config.toml
num_hidden_layers = 12
hidden_size = 256
num_attention_heads = 4
num_key_value_heads = 4
head_dim = 64
intermediate_size = 1024
vocab_size = 8192
hidden_act = "swiglu"
norm = "rmsnorm"
norm_place = "pre"
norm_eps = 1e-05
positions = "rope"
rope_theta = 10000.0
rope_fraction = 1.0
qk_norm = false
attn_scale = 0.125
bias = "none"
tie_word_embeddings = false
parallel_block = false
init = "orth"
init_std_qkv = 0.0241
init_std_o = 0.0
init_std_up = 0.0241
init_std_down = 0.0
optimizer = "adam_variant"
learning_rate = 0.0015
lr_mult_qkv = 0.4
lr_mult_up = 0.635
beta1 = 0.9
beta2 = 0.98
lr_head = 0.00594
max_grad_norm = 1.0
warmup_steps = 245
schedule = "wsd"
decay_fraction = 0.789
decay_shape = "linear"
final_lr_fraction = 0.1
batch_tokens = 65536
max_seq_len = 384
doc_mask = true
train_tokens = 641400000
max_steps = 9787
dataset = "wikipedia_en"
MLP neurons of a small language model. Each row is named by its layer, matrix (gate and up: input weights; down: output weights) and neuron, and shows model dimensions 0-255. Each number is 500 + 25 x the weight over its row's rms, rounded and kept within 0 to 999. Numbers have three digits each. A neuron's up and down rows have the sign that makes its largest values positive.
After each neuron's rows, "fires after" lists the tokens most often just before its 100 highest values on Wikipedia text that the model never trained on. A number after a token or word is its count.

L8.gate853:460487467487518522522544498511502491457493479508506463503487480484518458528521543490493528504487487498524544486535472538509493493461511521518516507508507474499495501511496492519523488444511528487518511495495464506509483458535534520524427485495513574523508514485489491493446529517514509482480529541499522519477517499487541489487521507538515509497566499484529485490476461525495493496490487507546475527541545462529531503514489495512503517469458525535479458488504523518489543504515506515504515445516447508474498455562509487511529472465494447541519535481507516483512492498471548482476490453486473501543524490510475491483505514507486513517517479442501520474501528524514461480483512463525480522506472509525470546498509523560498535511493504468477531506499529488493502474501461
L8.up853:498530491455527511510517518512471490515485481501506503495441493496491519523460560519464522517513493525511520490559478553502495496466549542492465514525523522470522499501528481539504484507535466501467483506475521493496510497507527512470534475522509517518516522513527550481482517500473482468495538501474484499525490524544511476487538523497456505528510554520533495520467506507492553492508490490526488530482525497451496501464508504509481494489517536546524499550498507532499504457505523421479550516470467542545497545507530477528536480489500500488491488535520465505493477498483451470495484497499551538519480539467499534530499524524509470516434493495529518508464486499463500516503504506519464460480525546515469493520514510462532536515496516499498514500503502493482505471489464
L8.down853:502490562533528459517493520477503498468488517513474509511534476552490482464505455503500530463543488489505506472519471454523533503512551484493497442504505467518475545492475523517520514493487462535520532502496436534508487474524492507480520533472507513489514529506494485500486505506548535526502494443497518507463480468481527514498475502495509505499494505452500493507508509500516481507464476508481469506495488558510497541493506480484509519507510501462510485462511489452457464525508484546528499461518536526498525473464516504489502459532542484477512501473491541502482511515555558496505536521499484454526464482555497531489499500465473484492493494495480478450550496464514497527519513460491507523527523504497485477483513487512469516525488507433499520489512498459535489508565514
fires after: "|" 50, "-" 35

L5.gate239:498473450514469530545478471480471530492529454510511485543515532476533504519524513507548482496511535469515538502521482487472549511493485460507491504497453525542499506495484497440494528513500533518498487483512498497527489525554505501503521500488475491496500475497461527510503510523497488524504506511540505513486497472441459511534499539494472491506502494493479522465505525510525506507541453493526466465527542464511546492485509494500510519480463543527485487490469514476505502500518474497489492507488448472493490479485466478505495515514516503473499503487499490495524492521491522475467525528509560524484485505551446533491523447482506509504516526483497483476475529498443461496522479458507501480562519484491562479520526492505530506531465538518507426515504575505516510529498464
L5.up239:491507478510494494500517472478511520517465492482494504498472493499547559511518518485522485504493444500537512542520502512503481494510461458471461526466484490458519490473504507472468490515492531492494507448485501495529496475486496463463505525546437522509520514521489515471459503553515495477540513492522510462494541512532477522513460510533488519524494501521509502498495460496522481481527491483537541484514465462483567461483487505508508473501487482541494569509511468518502494536509486452453504494451471509503521482485455530498482507504500485533524483448500522524495501522501532489508530465509520490488529521495541528478488513475525501541496526508497448477460473490457507531497456520471526513555483519521533488497485487500514510520563500445466453484460500494522495508504493
L5.down239:477479454474473547495469483475463547509520470494510480509512507471528528539550520493530530466484501493481508506513460504472496490508491459519471498487475468483482531485489518468502534566508528526478488493508487505511486501527529510463507478525489483488507497515494509514499530527494520510507498507528483488496493488463460504517485544512518511560495505536472491478477511471484505471529464503494520470517495482575576506478487488503527457476504513514506488504465502519479464478515483450439473479469486499508513504503448522487502529512522481498505492486487475502499482481548508444491478495523510482479469462541475531482519471519482494530525520506528470482467502477463432499520505510493507527549477499480568507508523524492491471453506549557491485524485531523498510449489510
fires after: "," 39, " |" 22, "." 7

L7.gate553:467537524477481493521508504507513509491458456453487522576494500462522501461537486483505450543500492479507478496505520509473505467493500517496482511490507476490523490475528482441497501514471526505505513488480486490490494498493471480493517500532552522510494528483506477487483495501503528482516487485525533521507484466497509521531486548472553516523472544472493515491476496496471485539509506545477471509542509492553510452452510503517538488533514507515523525473478469492504534487559520548498478474501508504477454457476526480515495510476464512517499495476516520448496498478546511504454497517502477477452469515456476489489486482508515566507526497439495497524495493513465509502469523480521475480531520507513528478494498492514515564480441498465542519490441509511497471507524537
L7.up553:512479493466497513500476502531461478467475493504519507522511502555478518501538509533543467493501496496508510489484485502494469485522500522506502506500504492486512501506505427481470482442498512484535488503490521529606476508467530487477481498538523534526477479477505489472538504508496523506511503497512502490485478479506481512527517502524480539503446556520541512546491491494512501476541476501526516482443483502464490485494503497482525485494469492482503470481513497499485491531543448509496544490504485517495520509497564505507489539492503492534466528476510485470485472523538476518509567502504524517468484493502489486505448467489460482492498482449476557480503523514501475461534514463550497495525487509481516518531524538549496553521496477477555487487482492475496460540468515
L7.down553:465508530483484509471507495489482531486490467539490517461509488491513508489537514457533489548493500475471491527484506556490448495518473497484465500512520520493470469457499538519483544466489487482473490490546500548516485511489497464505496502484522498534497522502513465514507544486499482479509518517510509488487495456501498488522464510516458510499452455538510479558527510470466442503510491512491516549488525490488517519495495524523524453487462516472514522504516523478504502499486519466467455459514500497459449506451476518480513503481532499517472532515470520476526493498497477503464512541465480465484529511504467498487463517533471485475513468486498473513443496436464490496456476533560459515519477527517512460486522510523478545509474512551476515469494518479501510474518510
fires after: " |" 56, "|" 44

L6.gate899:571500534513535466468494503497504565457452514532529505472483504472479516505506534515530494455523530495494507484517497433510462550544531498487432496507471489462491499463505520532492508457477487528483491499484466507535506538467511447506519475511504511520447509496499527476474524487541508546498502511503496486532496535477505493507449515494532517492489516492517525539488469521517499488504475507491468470506528483467521523455515481488548508482501516502551520491488518498493502518488503507475462472483508446487518506522486522478539502546479474494471499515519524461480488534522520523488565518534499521532466495529510532505499541516531456477511485468481489514506526493464501503506468476510487484477540507509504512477523488502528554536457496516518473522519467512497475478491474
L6.up899:430470463436509532547489473517453494486487483485520519510477484495476515496561485478536495515480466499552505477469500497525464498539520521477534507485494506483476522487515471507528474494493520474500493509490526496532487535500455544509515542520554508510461496551480523495528478540489493511440497494496455528490495504462471481509515560460507490476478537488508486534486494533504449490505506503535526480485526489472492486469510516498509514499468467521509528495514487532492470509549518504493525514508501530518459529473529493525528506524458489508522493518529540480477461501498512527457524511511497505498491501465510516536474531539509511477503517448454507529528484524520486474471521484499472501499504496467544495551512497564480530517493477496536521479485468470473497524473527
L6.down899:520510511546535492518542465494443496455512506511527509512473505505444494469489535460546499483510494514492530522464474504499499496515554499517468457486470481452476493498500514494511527525477510491498488531475447530544492478474499516492508464488503487516495485488532508497470463513515486488470511529473510507492488475500486475520477468530476532470488467501499466542514486492506511489525455463535520483495514547467517473513504464527484479507470471502540486452457496498462468539518504486488479467503530502490541519497511515489490460555497491516495483459479479486480488505497470533512519536504463516526451488457545554492517535492472463464495526488502471482520509456471518523474540458454523510468498514453461487503524527509540469525516490471510490533495473481467521532511519
fires after: " |" 31, "H" 8, "|" 6, "V" 6, " –" 5, " Champions" 4

L8.gate50:495508540508515530512500506514517532508493510486570522517510483497472469495473514511527494504520523508516530516532475497472520509457506500444493463471521511515505481542519482491523456522433482534453510508500531497524499451508496507516469525483499497545518530512498499565509446531470500523502505534475474514475535509522505513530504510573493497521469551482480518536465485457467465490499511510482505501455540489484500468467468498513511475523466472570520495499538480481515508479489528511514532482472517497465505496495532563499485464489433507501501489502490532484483477505502528490480536502483491504488569506521516494474500490517525495534482476486498488467503523472510516520496551494488487517488490515506488466493538494427499506507497464532524521546505501510446511500502496
L8.up50:493495509504542472486497527487451539500474462509519551503473448530455487528508495520536485472478516530509503530537535502526525527513517517480519522546500516507467491506533519518524453466489503542505527496453494475534494470493490457527524486474461503480554523487512534538507497442481536497485461488490485537513447498497529507498523459528491478530518479504493514504480503562495515478468504503473465504519516486468503495531482492478515518487473478432513482483513484480525455505482469478485468476477472461461508464504520532455541513502493481488482488506442496486552529478461476512466472505528453529483479530513498514532552503495492524503488494513477492522504556483494496479473501496481477511536495492519515517494506509489474522521494453503526523549472502519497473513486525
L8.down50:499474467501490518524472488430491473494501477489500528461472505532475485489520465456486514522476515544509506473488499482480455525510476529483507509505527492513475451493503531504508491475549454535515506514478503479543466506467512459533550537476478507503482477467471530499514498472439542524540535486459465513516525544477490485516505464483462482467504425504503464478494464482497505519504490511513514558474489503472469490477504490533499492480497491467498482519535507474493528525522501522464466441471529483532498513497476514451528490504540510498513502540478536478535464454481505524524488487498481485482488502443457497504490502496482473503501529519502515504484437514506495492451489436491504512499499494484505506513467482497504482530477499542454492524476485510532487520481483
fires after: " Al" 33, " Fa" 9, "Al" 8

L5.gate708:517477501479485486526503489505499528482512483466494506495487474515516517478497488542504481567476545524505528527518538464478503478515501491484548530435476510515432503485522465503509489474474551499481507514488501516523483483511501475513508484475501492497491531525443524480487484538480474491482508513518518532482496451466498517516517508464556526477480474468473478538497484527451478512506470478524501484516498524536492506521490533483537495490525524518465457519462501466522543489462521526466501503486490479501470464441519465513484462489506502493489445475508498492485498474437520517545515524523504527499461530500492506496506491524493558501495500505487493517505517456488465537493474476509471496528470506542509477512524501450517458450489482519528517541499512420495495486478519
L5.up708:463492541522497489488484554518492509492519506511508500479491486478506471548502515475539472493515494477494521502480469488501529489541469486495497521432528466515513479544527521461505522530489547480504532477482466516516520485469459487475525485531480522524446511468500526460526496479473479519487564503516473516522473490498480525569510543462485495475496509563512475479461502502494463499472487513491560474477466510514482514474473528505506508525538507456516478513495468499493508470507515494492509464530488485531475472479472453439501467517536512479539472480506520508516503477504526546516507483516506501499513541551506507509507486516465483454504534483509485497478532479477501553493468488492532521505496510510495472499501475489477488475501522513503524545457466526480452492490559
L5.down708:499522529487517493492560507505488478485489478468465496547522485518490513520526505518547492525483520489520554509516523487459483503515456495486510503445441487476467500481519535474531541486487559478469505481509471527490490443514489487501538503483469540562492519514479519491486535475466541489469527529508486497486487503495515507543516533516510510503499478472458480496495477531486490518522502512513514521533496527554509485486482498515563474492520555526511536520475484490505513511484551491472489472489499515493491489481515502524489437486507500489485456483532521511499505502528548524536521497490476514496473517490483502462531474471462558519483502510541541511477537506494517496442481489482457524510475476512498482488440467481534492489490499548522528553501527494531500505516474
fires after: "." 19, ")" 17, " |" 17, "%" 10, "|" 6, "4" 4

L7.gate736:477523452520533530452521484509489500496528475530520521532506486476490508524473516470514507522489523479515494518512476500490494495482476501470501556523499498500588499541522500483507535520478453510497537526533500512512514449460540509518501506482501515473442505487541502501527521534495527443495489488497513519457492510521510498490520483486532514504486549504487511510467502515502496524497510494546509510490507489441464455491491528510499522480513514543497475544479532502496481530501462481500454521465513527492428537490506507524493435512520469486496502431517499490494495503503536519508551504481474524498517518499491508475468479515485511507489501460480534520489562439503552510493525477510473519472526504530496471573506518517492538517478496468487522484474500512487489500452498
L7.up736:504498456549518526523498475448458533497488516505530506502498553459487481546491543508528496507532487483507511518472533490512489513496532505520484503477520486504509475549521480463526463541469521464535519470519497507530527407501534490490482522525510484502491504487481487451488509524473496491542482509480478500514521499478476493498496489523487486518517509494500497514540462552514490496510530515502512525496521498450446455504545550531494511491503532496474516513545478500482506522494485517508522529548518517503533459499485502493483522492519487486524570490525480536523467485498499528449545482474464489462510489520510467496457478483481519497504520527496488489532546514550530465525516512527504488497515525495489471491511476518505527549495472498496476522497490498521520462481582
L7.down736:496504480480436499556512515518501501519538480477468494555503482542522528539497491567478472511493504510515536525494486485539503505451521460509529501506470434496489491478469477538517491508485455510509458443523477499528477515498533491478498521506483521541501488480466487479495480465513531483501496522478523469496511478524519475453524520493500486528496530496534525516479507511508477476481447525521517506501507517471534529504498515517561488493517506481528473527532516510482461474512549490493483482484515489485494490492498523470438522534531514496495495524505526529491501484480523476482476499482511524524466504512514497546580504489537475502533536526508505494464473504519499482494526498522507459505481516496531522508544501503496489495523499526513502517568547488458520425500460
fires after: "," 35, "." 16, "In" 4, " In" 4

L6.gate877:538457498535500502529547545493508512493519465503506521470492507517506493468518491522525523495497526485489508479494487510518483511525523491539507497503466471481538483508484501506521466553486516488503510470466475526555491514504487503505551489507498508502511467478499490486419508500460520528504529520522493461499515500517509496521502512524499460542470544562478511532508473488507492468447496498499506434538472486525535498502584530515528515484494499483534520511495488491523457487514480483486537480494528495492507515535479464522501494490512508517520458491520465515491490466484550528527549485481543566488487523545533499521498496528478480494514506490522507500497425564472532531453503477535504514540491520465506512488533539467477524513499506487494476499461496512499482504477516
L6.up877:503449504512455463534538474487507507523510498479472484512516450546519519526526503503463450504527437493494488442464523507578482471479463472518546537474495488489505467506488507503527491517506567493501514496477508526530471508508481510480514535501474512502531494462519528504523525486470501505463514507500503531508502493531445500493502472521508522509511442523545503523481482460528501531483509492505531482458511489487511435466514501505533457516498452474529509489549501495503484472516499484497475470494530498496503519476526495550525493491470498515502498462531495505504499510527496524537518495511509518499523530468542508511501498485503522469510440491563554478517463473490503458513530506509496498537513494498502528535492495526452490512531505489456443496476503504470505482488515
L6.down877:506503507532482534467480477492501511530483520520486511512497482455517474522481505462531549504503538493530507495526436485513490511515532478502493534512513533468513516492520475498479466489484479525525461509558479474495535505507527532475455499528492483469519518464503508500479519510521473529505499480444497510489473484548472552552479490497480512525541513465504535474519535513526515522522493507475482521465500549465462532500465506506515524519458512485504474518504480514457433510533505495515498533539487528469497463534515539520485510482540501506484535529475475493469476511482468498508492558493457477511463492527489531491498500514509534509495488478467535496477518549525499486481493514490492512451500472490507514508502490458508468490515500602538479498474515510491542480494485
fires after: "." 36, " there" 7, " There" 6, " were" 5, "," 4

L7.gate453:498486475499529524522488474509512467469453493475485549493513490514517491456599459518520492512491498473535499499544501488497487497505500506446478503487503469495557520478538484469490484510479496528522481511491508520572485485505487493495519508503540529495515500516512515485531526520514526521494518500492498521496494514471468546497521479466540504525490555511535534525476497496526474504510488516473487484483515488555500484482488494486525506474511470526501514511496521484480523511500503565480532496518512514464491488485530541512547534480470515524472553503493515500479492499557559518467546486508511571471508534471480520519501479500524515505512477441486515530488467537466508477508474507502493481516510475506532519508492502534515542436455493455535520482482515512497451504509518
L7.up453:475473539525517492496488525492487447451430484502497515478465504523469488493566466535493474513498486481490490507482521501493477485496500499522487472525494476486516538494489502480505485475476519498466496515504460492557473534459533465494526497519529539493462488495498464464503534503499518510510507486511507504495474519486523503493509512500501510480450531531479528522460502486544488547502497473487466543513520508540503486461507482486474496509465515494541509493501541459461552513539495547514499510521491463520498525473463519497511582490485509460484500502500558448481513506517501536478496487466531503514461486485518491539496520487521478511514510448447501513515472531517497530487515512540473494516529465488520516483451548565516533489468525513532487508485491496487471519527492
L7.down453:504505516521487475487470540522500516496510530525495459492514488471485520504477508487535466521514478489458478517466517498566507489494491522522485474550501535487460457491463523500474492496487513454494466504508476472509499483492479500514474516508482456513478504485499444480524482504476500529480515477473532471523466435526536494532458528515459535451437492551482471512487491480475513518490499470521509568515522493480519512502531513533499470539489541485518523527494507534508494534485518476514442508510510480529505502483496511468454486496528496495504455470477483471488488498494489535526480496479460470507477504499540510500503473467493503487499487497515466509489533425468502547505519509550473500500469488458504471491473506504514508541499524542507507547521447461472538517484483
fires after: "|" 48, "  " 19, " |" 14, "-" 9

L6.gate851:483493500508507505497494512522488483469445504475490551479461488535504468484522498504558470517479489499500495459471530478507487534562539489496515458508498502477487528496522486493482498487514504492496499463493510516548485517472456480475541511536537524531462491516506494458516559487510552501515519485495517531513468511476476455520440524499492514504460554480459501552506474522514495488517493502489492530517515517506480495478540489545489529469493485518484538508525492507483526490529512531534527494512515483482447476460518475531507502516486477528491495499512513492523486501521547509483549507481530512503456505492535548536444515532550512514554488444463489505493503521507493506511476469545459502498482483497498490491474510585530539518482499505513500491496466517507470525505481
L6.up851:507499438476465514474513518537484490476448495472504484527491463488494516473568497514538497524503498498469511513485533481537494504487515524504497487507478460477501503452527480479485475496476509494520491469532518511577479532518532481470506523561551520504511488482491516488518480472505478540534505539494478534500522502514532495490483469511500552488527563509503564499476500517531523499492478514513501468478509488506498504461474481429516470516484485513501505502509533500511469486475487529486471517502488478540512552491495469498520543496489505513479513487518544444458506505527508534498559495529539558474453503491514532528504512516493519487488503463476505515499464493500500502479536508522467507506531508475509532516519493553535502498494515478542514489445500477493478517445506
L6.down851:514512577505491528495501466514485518452504508521496507488490497503502512477432528470504528487490481498489522516467481503507514499492495524501493462531510485483469459516471554502508507506478537486516514511489461523521477489502489547473493479532504490538496503498519488471494472499485498513495513486500514525495538431501483464537459473495491495462512431475425425508531471477482483495487481486515522528514511540519511472509516494523486513525474507472485498479515491520508496554510534465504498477502552499511488521490508510518467437539518507521474493525529513446512498487494509498506466525488472445529492499511540558498526477521503473495524500509504408491532529476481494522478517520478476461519456532487518481468509533510499492517523469531535498528508482471483528517506496
fires after: "-" 17, "  " 16, " |" 15, "|" 11, " Champions" 4, " –" 4

L6.gate256:479531486487500497495474512544523517498487515486525539502525486483500494503503483530512500512475534526469503510510484458471525503509484461404485519492457494534492471518516484495532510509463424509521490490477512513502539469506546522514493489483507507510523544502439514515505524484490493547516506476566499529489486534491457478538494521470495532499465513497489506504487516509500459466489481528526514484502495490549466480478508512499497418517526527555455498444439461475526479486491529504506493489478502470492510481520480468543487472508436517493501466477507512530481484516487538503489526488462465489475491504538507468467515495505515515531513518546488482505495479469476544475499507481519491501546497462493484497459515477494493508482479484486493515482520522517489499559468481
L6.up256:490475498499521466468449464517564491523481474543499487484471485500469491490483495507476446461506484553539546456540498455483411496485502497490502469498505544469493473528525501496513531510482535516519512499469512472482522466453512505486490508508521476490476483523520471497475487511424509477510501512491499495477470470497470484539513500502493514457527510517475576495516470511502507498500537543490478491486489447512507517458493495510486480518486465480502530538526526502502497461518478509519500513533495456508480516460498494470494524491493484454490475483524518496484517548467451464457541492481513494514486491480528523496502526509518493495498505493464515463470502498455483515511509514497490527526491480489496499508475479483513453551477465499481510529528474536443462476520505
L6.down256:448515494510485525439543533494528587471507519513446460502500503503461453544501492490484485501478481491513501480527529471468481526489498477504496477523506461499518519527504501482453491466475481513502482519510503496542517461484475506490462486506439504516498526492468515480502464495506495525527488572471508535453522530494475467521493556502503501486472510508460539525504516500449532505488540515494494538522462516469475493506507499532508482537549509496485504501504488520465476513468516495481451533542488504450504514505486498450504461533469507466474509467528534504494523530495480496512525487503486444514499533516523474479494517518455519543482498496479517477543478498506528486450475483524493540488506504490487509483457510538494506489487456509509480528500517501481500544498510
fires after: " |" 26, "\n" 16, ")" 8

L7.gate593:548539442484482505501466480474495527506501496497508510529475528470498542488487487478521476513515515449512499466544550484466485493491506513432506517504499498519514472466527438506510475490503489506555517536477504526486517502471504500538454505474480511515529488510508511471483504491493519497455524516507480454502504549553535489537495513475533519528508511496547509495495561525470535454520462520517472472482478491490487514510540499459473477488490500539491495485535522486560516551493520484475508487548504492502499476561521501490494525494453513486467521510501524497474502519497533540515474494528477531496491500503495481473488472512495545485486467497494559532481523499505511506481510454515526507475473546531514523530512498526488528487470471440517476527478535497504456507513518
L7.up593:530524546502488490534517501506501520500480528517490486467474527503475527516484532490498483459480530492483494486495493526516527486509519526494498497524505506512479489516445514480497488503484500479516512470503489502481483493506506469531491458489492516507515499523503505472523490490529552501487476485497499522520493535509545489500457524493524515518458538506535515484489498535500510508519480525530462516486514498479461482530534500526453510506486516468453486469516484498509533569497529482491504502510537461466448490472438467527499508481478516499488505523489456458522478515496478535511447525473521521469492436499494460500501491472503487496516466506416551554539478482528484544485508492524509465527477505525507523461449519500494529538440478579535472521498462516491479513495532
L7.down593:509519523480485503548518527451491463517456504518486474462517487559504481484531545502521498532480490492477503511531501491543496491484513508490501492542487481482476460509475464479501485526508555508550544497507490513534486471482477440519512462515532501504447501492511482502518485485505550468474516485491525474488473506506534498507465492506524458489490517497478499488494490490504481525504488490499475525452502521527501484534542515427472512483486511455506484507505482450527502508501505533450517554486505495452511507501518489524494508511512542488503474478488471428478494474485465514519476528506472489440505447498484490525521483516507486459482495458459484497497530514488489531500528506540495500531500481595472506469472492514522528516492512556501499530492484454505528511494495
fires after: " |" 31, "-" 27, " 978" 4, " Map" 4, " Ref" 4

L7.gate353:482522469515488530546482528490510485495495492495513513462505483540452518517496538441495496524484469497503524502500513523477518477435460517494496488482530445510570482478542527526485489499498494506527483481476535498498468478453473481494487478466487499536527483550474510527525482502533473533522491514454447501558537503531490486472522477494471474501417503500519530513505515490491508474546480505511514502484464480539497466478467510460460525493479531506471526503492484525488483482498522532479457483486517533484482529522526537509470536571486514513482486544499505485495504500503471516534494533513464507475513466492514489498483466546499499459494478509486482514560516536487519489536444522516526484479511526490475465512500499507478531512485514504474516535504487502507482517493519
L7.up353:506496529493522507538528493495510496472491498471510478527509497502521492479506419497486506517492534466504505488516506528530486521487531507491526472520498519531494521549509454514545507507518484518440508508483483517470521508521510489514489517533499523474499500506504494467464530499493472481498521518516492503456494478440532495511518497514560505491483530511504508507489522507506480553494521540485491539494560534473483532491523555510515561524438488502470489507511473510551493559440490526520513498470455512513498471524520495512530469454553532527514509527534492489527475492517465476499534497503527475432493459470487481504504514495504489525483515470453512500500495513530497484486529516569500444507491521511518530510494548490529499491478484483537475479482481526519461475519520
L7.down353:510516495494515534482475515443515462489472502519515486524490469480480513497493516493495490499501515496519505551539524473504496472497494511501494510514530432483514468517468543490485492488518543505517526497480481447510533508438456472494530507523492526500481543494539511552487474524466501471559502490460486492516535517556497544528512512528501481479484467525508482515501523501478485462492478516501534520501475481515529464501483498463499516497512499499501486469499511515479510474539503498469483498518508487503485524513519498502497471512498540467508477481436442513481518520485539525503484507479464531502492481485507520516552500525503506457501502455504498455502506452492523493463489509481504517508488529520499464493561491478497548521504534364497503494491503505524543488509511
fires after: " |" 27, " int" 15, " Int" 8

L6.gate428:541496501480496508496539493515498461425463504453509509531484496550497511506545483526551486500508499499501501498508513442434459491491481532473482502534508495469534509540497459459468469513452510517503488511489505499566492492511521509467482502519537556538485486498515506473517525536508511469493497483505471533529496508501475449476493518491564517558487552488485512535478519529522521492499474531459506474482507517523530494470537512459514492523506533527545534521513532505489526478524505545486529490504496488497509526515487497532524526520498537517470540504522496438504488485537517494475522493555505506465471518483532539509466478504501540516509471485503526473543476514522513492487484482557494510490518515504499521526514485525518496502500490515531541484483512491473478492497482
L6.up428:482482489470469496488466472514453504474490489460489532537508515522457474504559480518508491528504515520520481540498555478517477500506493525481485536500473511490496481485500454469494487482469522496516468548512508501583511495538515480494512523509537497476537491491503536510543482516505527490535497483520473525483508523482522495498485523460527540508466587514523524469450495533524509493522449542522500499506533519520517503452498491489530486527491490530512477472519516492469540519525531512461487497496487511484513521530483499527538490480497477485476512474505522447499492530497492468437513508505489524498524525483484528496465470510468538521526491465468504509525493509521491550485520475546497478521523496493559502472520521490492544511483510509515528503475508487497411503506502
L6.down428:516505527534481514504522500509494514522498490544475502523567487479485512470526555518507440520540493514503513488465480533511487481517528475481506469537472539496437465514456544509501503501478500504454468503522521510486476485485520508471475484466494471483490505502504480501470464488492461543500489523460501504473501476520494471543494495519524499482496459512485464497533503444512518522503468462509554538495523520506485479534453499508505493546510475463496528484503497553485448505515499494477465494481546476507511495490507509505463467496545516529541458547496495499509501469479468486475501512508468479526543482522502521482505473498499485445536482518538444474499552442505520502493509499474473490492497518503508509515508501502522507548492493527528493525469473474454500554493533
fires after: "-" 27, " |" 27, "|" 11, "L" 4, "V" 4

L7.gate116:579505519510520439481502487517510454501475514484465501487494493470500505520499535506540491546472527538519464540517466509466472555499461474480461513502550518528486484476509561509506493486533494516489512487543515508503499508485506487508505496500508478509552499488500525520477510468485533548558516493493581510456537522524538543460498461492498475476529477507515488494543501490495502488564471489522513513504466458476502531556508478485513465478485513477517542536466532503516471493479463488499505514540486527488522465512505529484491487538488553459477513524536515517489508521496521489472506503488473515519515499490472482498526529476489488520470534534521496529501507472485518490539473460494490545500485513494484505474484475523510524472478463522461480504501506497491516485484474
L7.up116:551496505488521489458480489463467471503470494493486488481500532502528483498476454499525481491523478503503475551517504517483546538504503499458517507489511502488494471471514500516522522482514513555486550517530507516484552482493522532495465494545499507488489468497503515518484519475512507542515492527492492500502534496534487471461550531522534501490534500504489466502516497516525490478458506463457534494479482463503539505504471487485483500514461462449490487505564531517506521474518493508516468511519531494491527459490526512503492526509508469479503465493506506480520523481497521485501544478559516561520555528502502531468494553532510535535504523498541450458488516440466536490499489484464494545485514496491454484461476478468498508514491504520556495475479510481483476542517456
L7.down116:488495506531509501522500521522531547503503472520529503493511467512516528508468481536476481518478475527531534507512506450468465457511475484546510505503522514514513507500514516522492491497503454515515512507496522494506496479489498482503519529526494485525481496455482487465502491501492506482522548565547503487492477494463520534373528495499508428514516490470502520501475505499497471487514501507527464508527469501502489514489515502524521516473540501558527482531483478548530474514496502463506480460536511522464494502528511487462491487495481455514507536493495517509498502507500468521477545490518462475537503502513464477532504510509457500527463506512488507510490491489490524479486471539518505510497476497487497524549461492506462495471475515617479492511501504552483502513514526
fires after: " is" 18, ")" 16, " was" 7, " station" 6, "The" 4

L7.gate119:510517533537474494491504491515488475517498445494508524531504504540516494501476524583514508548553496516492474533477477486507433521467524459494513526528492486517510509506513507512482487491464493511503498519473516478512466476475489458533539514514484490460561477477524514513522463506456507495540532555558505486511508506520496511502484489523469496487525512476531542505487525511513512509491503473479504463514513485457509528524459477486474523523448498508507514509543525486489469457489483472509529461462513497516485501469548522518502445536454519491498485505488502512488463523514485496521522491478510520551508559554523511512477484501511578493461555497515508460504512518504548508495505525537512503498471494538494511495478492513492519480527493477484503520493544489492511475476535
L7.up119:520507497493490523494523495517483528499477481483493522504505489490526478496472521544536513491496529546495509478517489461432501483557523491484492526522479511502525495512511449515501483483508497542492481530483499528488507444496477461516534539560499492508457528493501566495477518533515487488527518495508552507510488533503515485486474487472460509452489444447493504507502502510491487489489473512529482519472518507491482496507529486482481500508493461511458516530533476513505497528475539467502504525487532500533462465489472514531454497535470503538491510553508500563482552525543515467480448485495480533488463536476494532472525488516546501505465437542498442488523499519476503495486533523515526511470537530514493500483470502515517502501470499507488532505508506521489554471483479
L7.down119:503498473497506448502492513480485560536494473529486490511487459465520545454502497481521494510512469536472486518475508477492447516471514559532504476474473553485521476463465565505514514515483535515502540479519455491531459501506476547468456466483549491497520512525513477510527533540516510480536559454493443523491527493518498522524520527497504480551524502502476502502472479455496495499519486518550510492467471525533528501509501509505497537484502465485539513467474498480510467511496495487476518506500497499469479510500515461473527488508498501458477507482510487455487546496548486508514475507487522432516518462515491456479539497535487499485490494480477494489495483525516519522536505501516498506529511521502516476473501533503479498465510546534500524513523512488509522436490501
fires after: ":" 29, " Su" 8, "–" 8, " 0" 5, "." 4

L6.gate255:504477521530505467494475481477534481507488509497542483487536455480492477520511457492500497475534543490529453510521479472495524502477480482454510465472519503514532479457498493498512477518450497512496456525507491518548532499470532470512508500512481454523423518509515489467435531507484529511520529502460513496441496488512438513517484505559502488486494522466505504476508511541453536483505487503483533477492512495490537480483478519511524456503472496541532466485500501498512456492486555541510448498523480529518514527485477530519513509516482518492486519517507496532467481493500541485481473478547472481497518510492505534503530491516540507499509491473532474487491530450507468491482496476509479518502463477540482529495504465534483493497505488514482509571473507511429492507502512
L6.up255:509495547513475508477449473503517493511503507533454495478486475483481500539490470472516493468530516465513491427481514503500491516475495478503471470527503533497517518521492527485541506463452466513543533499518512525516513488497518509526491475480543491503514484530483480462463503510517519486545504498480500536457459500481492505503490516508527513460493514508537479454515495480513516504479450515505498495492492505514521482446525521505474468520519477540508484514484502503495505537469524519504496497600477485515531522465447471453511552513505518454448556553490525526482494493453530500517500510509500482504525478483503552485521510505537519455507475533498493530537496510499494478506471515528490533529510505515453500451480517522491476471470515513501487533456468491476457508510484
L6.down255:504493563490480560499493510529541488512534524535452484478493492482504486527477506501549454487458481461475502470481523538514503476482488460542455482532535505478498520510489505482458528451474499499523558523549505506514536476538457500500495495479521502471552473549515529489539478498493468509500491503521500475533458524491540449490495538461480511473496503510514533468527539457526501489500488497518507517448482464490506466491521501497469516517499460497494482542476493513502492512506501494498510530531475498508463517487468480473483539517515507473456515517473519473546521538437501480516499512492534493487532478525508502502526472496492502527507514522499493509495475528521515499493452535527465535495497504494503474471454507468497436510497527541532478520509499500514482534531503
fires after: "\n" 53, "|" 14, " co" 8, " Co" 4, " information" 4